config = dict(
    intermediate_size=1024,
    positions='learned',
    attn_scale=0.177,
    bias='none',
    init_std_o=0.00553,
    init_std_down=0.00553,
    beta1=0.93,
    train_tokens=389900000,
)
MLP neurons of a small language model. Each row is named by its layer, matrix (up: input weights) and neuron, and shows model dimensions 112-239. Each number is 128 + 32 x the weight over its row's rms, rounded and kept within 0 to 255. Numbers have three digits each.
Before each neuron's rows, "fires after" lists the tokens most often just before its 100 highest values on Wikipedia text that the model never trained on. A number after a token or word is its count.

fires after: "| " 40, "R" 12, "tt" 5, "- " 4, ", " 4
L3.up439:135095129180066161121158142147104133075162155026171154111170164134093108125137123137121186139110126163166132164134080154206053124111157160112106142159107126114113127112132139108131135088111157076128152128158198142082171175070055095089146116146128165084106102142165184211150126155165143105101126143097133135133154108163096126141118098116185168198200104144150089125111072140153148148126

fires after: "N" 22, "T" 14, "\\" 9, "I" 9, "ph" 6
L6.up798:143170188074162166106111131193130132139147096160133150168117066154133155037104129121109175161091116086058130076119092151140115122126155047157141157128058140151097147132077145118122093115117148077032113078139133158143115132155097175157089140140128148165034099091110125203128124120132123107125074138131103116084106089112115096146142137146188075144113113160089183132163132179176110123162

fires after: "n" 13, "ph" 13, "ut" 9, "T" 7, "I" 6, "N" 5
L9.up753:089161161073145103100140052123089137097046126117101152106124115089139131134099114099079107152097169106119143099100129140171219138115105129122074094124131121148149097140143159153134092082193121161063113133165147136142128156132129163143106067135126143094118128103082100142140137111124152108125131109154065132139128116135159157096156099111166084138109157072084213102129163115137163152105

fires after: "qu" 14, "Pe" 9, "S" 8, "a" 8, "con" 7, "V" 7
L7.up921:155110118165124204103074113153106145174173091113128081115180084105134082117148084088080103114127105146100125120081121156095124170107149138063152201178140160135060173048138141112154158134154184154067137120150093133071147146119098138197114161130148107151120178185160084133084174110132138174099112108172118167182077134138116111099098114136106099206137104137097117110161186179066130181165

fires after: ", " 23, "-" 14, "'" 10, "8" 5
L6.up986:140095184118155156094090102159150141138105142060040131141100089125106154094121132174167161153121141090143114124130119096106110115149176146135118117169139149111139155161129134192165100155110176082107148105160202082133178152090215126151118102119103105141146148096087141076106145120154120145170125106113119142143101131164142120052134089117124108088151125167105095112100134132122083076091

fires after: "| " 30, "\n" 15, "|" 11, "No" 11, "n" 6, "P" 5
L11.up912:122206183107132097150117149187134144111117132119164163121163148115218171183144151073162098153119135124113109186172146099146162191134099125133096102138119149129138077160165094090152134102123169194097112094118100156094103152093166172092102061174098147125105133136167116156128130104160123100165119080162124069143117121135127103118112101153095167058116061127082086081164114142160149122122

fires after: "\n" 34, "\n\n" 16, "of " 7, "for " 7
L7.up171:117096108090089141186113092160066096158137137123091125154129147117134108140186136144142140094108124110104111164127110061171090117121213108159080203196084149184182065115107081108167129069130151061103092153109114155147181115131101109143135098140106076125123103153133078056176157114147179100093172108162089105186138160127107122139102053208132141157123123078091163098126159087092142081200

fires after: ", " 27, "and " 11, "h" 9, "y" 9, "hy" 6
L9.up926:145159138139067154125141100158188146100178166094122114131110145144097199155079159138186128136065186189164059177101084161097118202193130110173116151103195107158169085079091144174125155124113150123104165170116091120172121136144117136127146085106153119161098145107152109171073119101117145121130160156126042156092105081170081131167147097086119131132135094142151144076138103152197167123133

fires after: "| " 34, "N" 7, "T" 6, "W" 4
L4.up1022:156109151113100164172095169140164073141126105167103134162090128117121165128114127147052180145049153095128081183126100168181152123117148118095094123105130145106145151163126145142140088121123078124087097149173141145115134126190143132114137128095102121125053166133142121090130164170173132150136109119134126168085123084141112157122140156157198094085194117136062167124077152076146183160145

fires after: " " 49, "V" 12, "T" 4
L5.up960:109132105093092131148101110121094142166067094126121085121176161129128114138131093124052138097147112121073098160086130137101161180128192138126119043125086122163134084111147166130073137109097118135110151108094153082083096158099112108185157106125202102151121108142182104144169103143091139154155163064109139103128123142149041141115178108144107159118128051150124139117169181155096092135154

fires after: "'" 91, "’" 5
L3.up208:141121145086098127157152080077164074174134132136128103136088101098118104100082123150106126089101123079068128127098162107144126114173179240195110151148071170133146123126151135172089149125131149126110064191117123095085114132105162117133079168114069125113106173091129135151096099143134174150168103074129142186076059113161138129114137090103184121089137145150139180106142091085138099115063

fires after: ", " 38, ".." 8, "'" 8, "as " 7, "a " 7
L5.up553:132159118119162100089110112193092127163143159080180167173103177129148115103079141202122148151096152072129160123166106110095139125124151095119103117147111131157131050066099107158167115136089131160116146150120133098143184074081125087160107124125162131120115105146149183172073077090154120123143167080120106189140084165132156105128131114149187114052198113159086055142154114090148143126079

fires after: "| " 88
L3.up379:103168159189126131114149152157126124169158159107162131141123181136162129193143162192129116113060144130153122158098160152154108161142145135129068158144218167079145027097176105197130135170124096119087098105111108156076125148113106131148130143085171123142131139114169209142106146049132211096163180134123079187145147100144082111105141128142118096152170120122103095110092099121185187178160

fires after: "qu" 20, "Pr" 11, "Al" 6, "Qu" 5, "r" 5, "Le" 5
L9.up298:134117095184133143185084170095141156183185141113141097116211103139097140162150066082100144124093135131177124091119121164072154095084129094158122056093131136077138087117108098061153060128122137160125187150166147121130085134088105189165093141107178119108115131160120129099121160154152065178098118087122118121091196162103150090081160174169091167161169071133120146184112182183042066126135

fires after: "′" 25, "the " 25, "The " 12, "″" 6
L5.up516:086181175092086125132122134126137076063155112133153156084102163154143144142100168090124099109133152121136097084220146137088153104138091186186168102144133089093167208163110140124126140106114151096062070133102073110144131140158115071084135129129143073134094107124156089143119156154100199084148111141133071111079130112141131164118190124157131170093074123143054105165139109067186139138142

fires after: "|" 22, "c" 14, "| " 13, "sub" 7, "rec" 5, "fac" 5
L9.up492:100166189115142102133128150155197131147080175169165178186158102123089137209147127130134112108154103097139173094101172095182142157163143109145149164113117109153088112126104114148128111087101146121177163141141054159105182118053146131153088122127093153093150130148079138155131143065116170062142117069186124151141079107143108124102161078108084130137136082075081114107144150177118170059145

fires after: "\n" 44, "the " 5, "Oc" 4, "- " 4
L5.up819:108069141150145072125118059142163194102121173129152139178127146143101078071109105185133101147131124121155122136106147124133162144103134089136055135154107159127145122116158116136128135176123156120100148110085082129142095158150177135039101148165041177125116076151099119152127082107114185149106113155100082137120090122113147108100134132168192140096130150116151099066079133127088151065112

fires after: "| " 26, "\n\n" 14, "0 " 10, "1" 9, "0" 7, "4" 4
L3.up411:105099154124103145118136139073169125102119159154118153126126131123138110126108189119118148164060123171143051127162110121132118120065110113128073112113170184084164118094183177137115147133189155146108108082132140168114163131137060111131147146130112123096163142147128128153137122089156119014153150125158121188114143103163092132114196181130102129155131168141104135170111128124125156098156

fires after: "the " 52, "The " 10, "| " 6
L4.up189:112111119168138075135142133091115096107142107108144200094179116149167138097123113099147077138169132119166101143144151161098179104081138139099155160180075140144141148120109111168135147191067028146109165074156126167123155124139096073094117174148149168197093141158131154173035124141142135123155176108106147142127101142126106095194144098096132080164166174129122110072117097129113147103121

fires after: "u" 28, "o" 12, "Su" 10, "Be" 5, "w" 5
L9.up795:131141085111125117105129095119110088172151115124111135055124156116137119125069091108157111127161092128146099098118099191104137122165080164109122062160124155145187125184128157142100109115146160143131147099060145176122095122155134144109134144151113113119112117179113126129060126117113192168177122111103117119133093128086107109140094150118127161124152122136144086138117139118127182174139

fires after: "Cor" 13, "Bar" 11, "Ar" 9, "University " 7, "Par" 6, "Comm" 6
L6.up586:134144186125141095158158118135158213085124195148171136159126129077126127139093106123116101104127104110171178115158091163132121120112112084110055153161119117138165142125080164100159109101108132171139134122051092066066141084171050145137163128168195115161166092107135159115112112135114124157111128155167156149128107196090145119142143122137115189143113143147127118176177103112188150123095

fires after: "and " 23, "such " 9, "e" 6, ", " 6, "well " 6, "that " 6
L4.up213:081079122106116119051155138183187098078077179105159135146114112184153145147141168148156083146119154184151112104127121116125210096088121143119137162080113112049176101113143106146102130091167122143130124140169135089146114154158166142101102148074163145177092164178115125146152125027169136104135137211128121167138093103177081131095145144085170161153095120144146154098117138110119105147170

fires after: "|" 21, " " 18, "| " 9, "f" 7, "h" 6, "b" 5
L9.up389:121214148090142136105219112154077118107157117107153126092155128175077120174096137125077190157145100086106091139108095143091132091132135072142089133123103150176170118184147156088151185092075147144162106138102172057118113106157123163096115099092126154088051167173202149135136101169059066127103184162130091116190150141158083117131127082159146131119157137099120079129145151119125097128093

fires after: "the " 45, "of " 6, "named " 4
L4.up155:161167063204077128116158105126116087153126157085097138110081127157127124072124138074129015144109136128138146118164128195135083184117107097147114100121147150106150131141160132143173086131144106110166127129142091170090149084148074072103190177145117106169101217190151121197112148172166164141113189116075143118155195163127122121148121140169085073140131171122059077057116064161129164099117

fires after: "one " 17, "the " 15, "The " 8, "U" 6, "House " 4
L6.up441:121135126108073135154171087089117107085099169143164146099180131108112123094146140104162140090083078133118111114164129192114131111146107042194145097139167109099122082123088188095136096112118187110137152058091103140148153180189089096156135137183143172115054136142138099077158193098101134155057138155104086143132077123136138164150120141140140142129091187108100138157075107154197171138101

fires after: "f" 17, "F" 14, "H" 7, "h" 7, "-" 4, "his " 4
L9.up905:112174089107156105123109086124113133186123170171109151103163135155100155112118075192067082141093058054148193189082171104153185096078195104122166076141116105179151098119182153112105128154117115129130142126185120130118159177135148133099109114095131116156106156121113054135100100149162134099131102176157149152150133124146076132108103101072094117089150149096119127149156180116164121113113

fires after: ", " 30, "and " 8, "to " 8, "of " 7, "the " 6, "(" 6
L5.up928:113129140178146108142178144170111114119135171090128154156141150091124196125167175107135134147124172145129101126140183115140136154140155139167134105109116133127109165099070103078106114100150104128123131133103137169093143119149160118066082100052066085165128105170136122059073139095168105072150176153141120163094132071118166142123105163131102137096115095178166134136105104058151182150127

fires after: "B" 15, "b" 12, "P" 9, "C" 8, "M" 6, "p" 6
L7.up690:206163154144145156142095086096158113172117087070051117114115098109098110154070147092121105082135152107127162081100106136194126164096102106149106138136096120184162101145154122067174105118112154161106134143110101172150123112169118100108170083162179178172114153194149135107109147151106141154126114115174163113103142131135170067119099126163109157144094147133101121165135092115131180142100

fires after: "| " 18, "- " 11, "\n" 8, " " 6, "and " 6, "G " 5
L11.up36:125155173089167112154097187164164139146034072142119132158145119101165147125113148112098139090146116139150102124167146107078144184159139117164163061178106155103130199108133152109116106137104104124098092150095118166116104101085114155107105115121084134096106083106125134117169193129135115103120161121071135170148151087128123161095136168165170214111120093151132141166130189157124104115162

fires after: ", " 30, "and " 12, "by " 8, "| " 8
L11.up577:144162083124106115105117096144102139134127138114144134106093077098101116160132179126159145109131111158110111111104153124122228120137128153177140164149147085118223086078130163131122151102105105166108091154106136137181098118153136141128164209046168155072148148156171140091148173163115157102174118203114077133178132115120128095113145124158122150094142166076127151120141136139180094132095

fires after: "m" 35, "M" 17, "c" 6, "C" 6, "em" 5, "T" 5
L11.up471:126122197151118132130085058093157153152077120152114107103147132076148112163149073116153077088151074203121121090165146122090098142116145080131192132162151167062180101103102149122163168138105147104101075171115163147115114177136142121113198109166172152133051139172130152118092054147113125116126137152168096117167130124161111058106130096157136138135115098140108020093175143148115177099160

fires after: "| " 27, "- " 10, "(" 8, "Oc" 7, "the " 6, "\n\n" 4
L2.up274:126130155141096108168128151075126115125152099061073142171127174130128024143114144139102057108125130146111115159087153167171075165136158156107147147088082138155152107186174093120087112094120182130134132117156135158099091109090178106056137186135100152106123126147115101155088128135137156145108083143174148150120172107151175117110128116184176104111106137135085037170085150133101160104163

fires after: "Wh" 14, "H" 10, "V" 9, "Ab" 8, "v" 7, "1" 7
L11.up995:099149159125150105134093119135180196158105095146110135130142217141127087155073156128123158119095086078181167178115181115147131158148172109082161135209111111089079153047152129136073109076114149131146145137128139146137121202112172111140132122113181147115128134124123107075176150175089088086129105098142171137138169140127086126194120154151154130140090115160143079090135151114148182124172

fires after: "B" 26, "C" 18, "L" 11, "D" 7
L6.up88:176164117171065138128109148110131120137174089081175154173155109075118135182141173113159110091149096114152133158153208136168108118097091108149140178175134122105177070163133105114146126135101100091115129173140092184080140142157083130116129092176146073127105057178163127129130134097120134145089140064135151129134093102151135077158128101125060154111109138127143099139164142135143087145050

fires after: "ig" 27, "sc" 6, "C" 6, "M" 4, "G" 4, "d" 4
L3.up1017:130088105134119087143102116125151121117128099150098138088130159123098139128168157120117151068200096143162140105149138150227164160103156147108091123115130132134075108113121101136136136128121134123100146138125147132153137086174086125112122140145126135169095100134129182093118118067128145189104112174150135102088146082116154119120116135113128105120101161133074104158120127173167135124103

fires after: "m" 23, "/" 16, "+" 13, "h" 6, "-" 5, ":" 5
L5.up811:132161135112108140141065083118131053123158074177114088187099120110122158108067069181143215155125094145157175128176157079141151117087186162122134086198145155115186101115101170165108121124127113161064188081157165097139170131141133132056110148094100121157053099158129139112047086115102132070163125170131157147107098116170100107152100117139131135139209102100121137101130089085111118115082

fires after: "G" 34, "g" 7, "H" 7, "-" 7, "/" 5, "f" 5
L6.up101:171156154175155049130174075110140105123153131148054143158154128112097176126107149140125149113132142106184165093086086068113132144106114145094134104176210114140101048117090198186176089161052146071144115066133184145124128117086120148095120137137163185164111124110106137152108126146128149138192189122145104085110107098131192123157117136164138146061119139137141081125116162104158082121081

fires after: "b" 15, "l" 10, "\n" 10, "B" 8, "\n\n" 6, "ater " 4
L4.up790:137133153074157111184135105170124119178111112158144152152149098190075132143110133170158189161074139189112154088144169117125120073119166089134071125128133109065137100117142123185156164118068164051058148114123148106119136152143097108100135089095084176132148112114108128108213140129136120109128109047116134089151109114124167131093106152145109086102090135111075176152089137068098121096168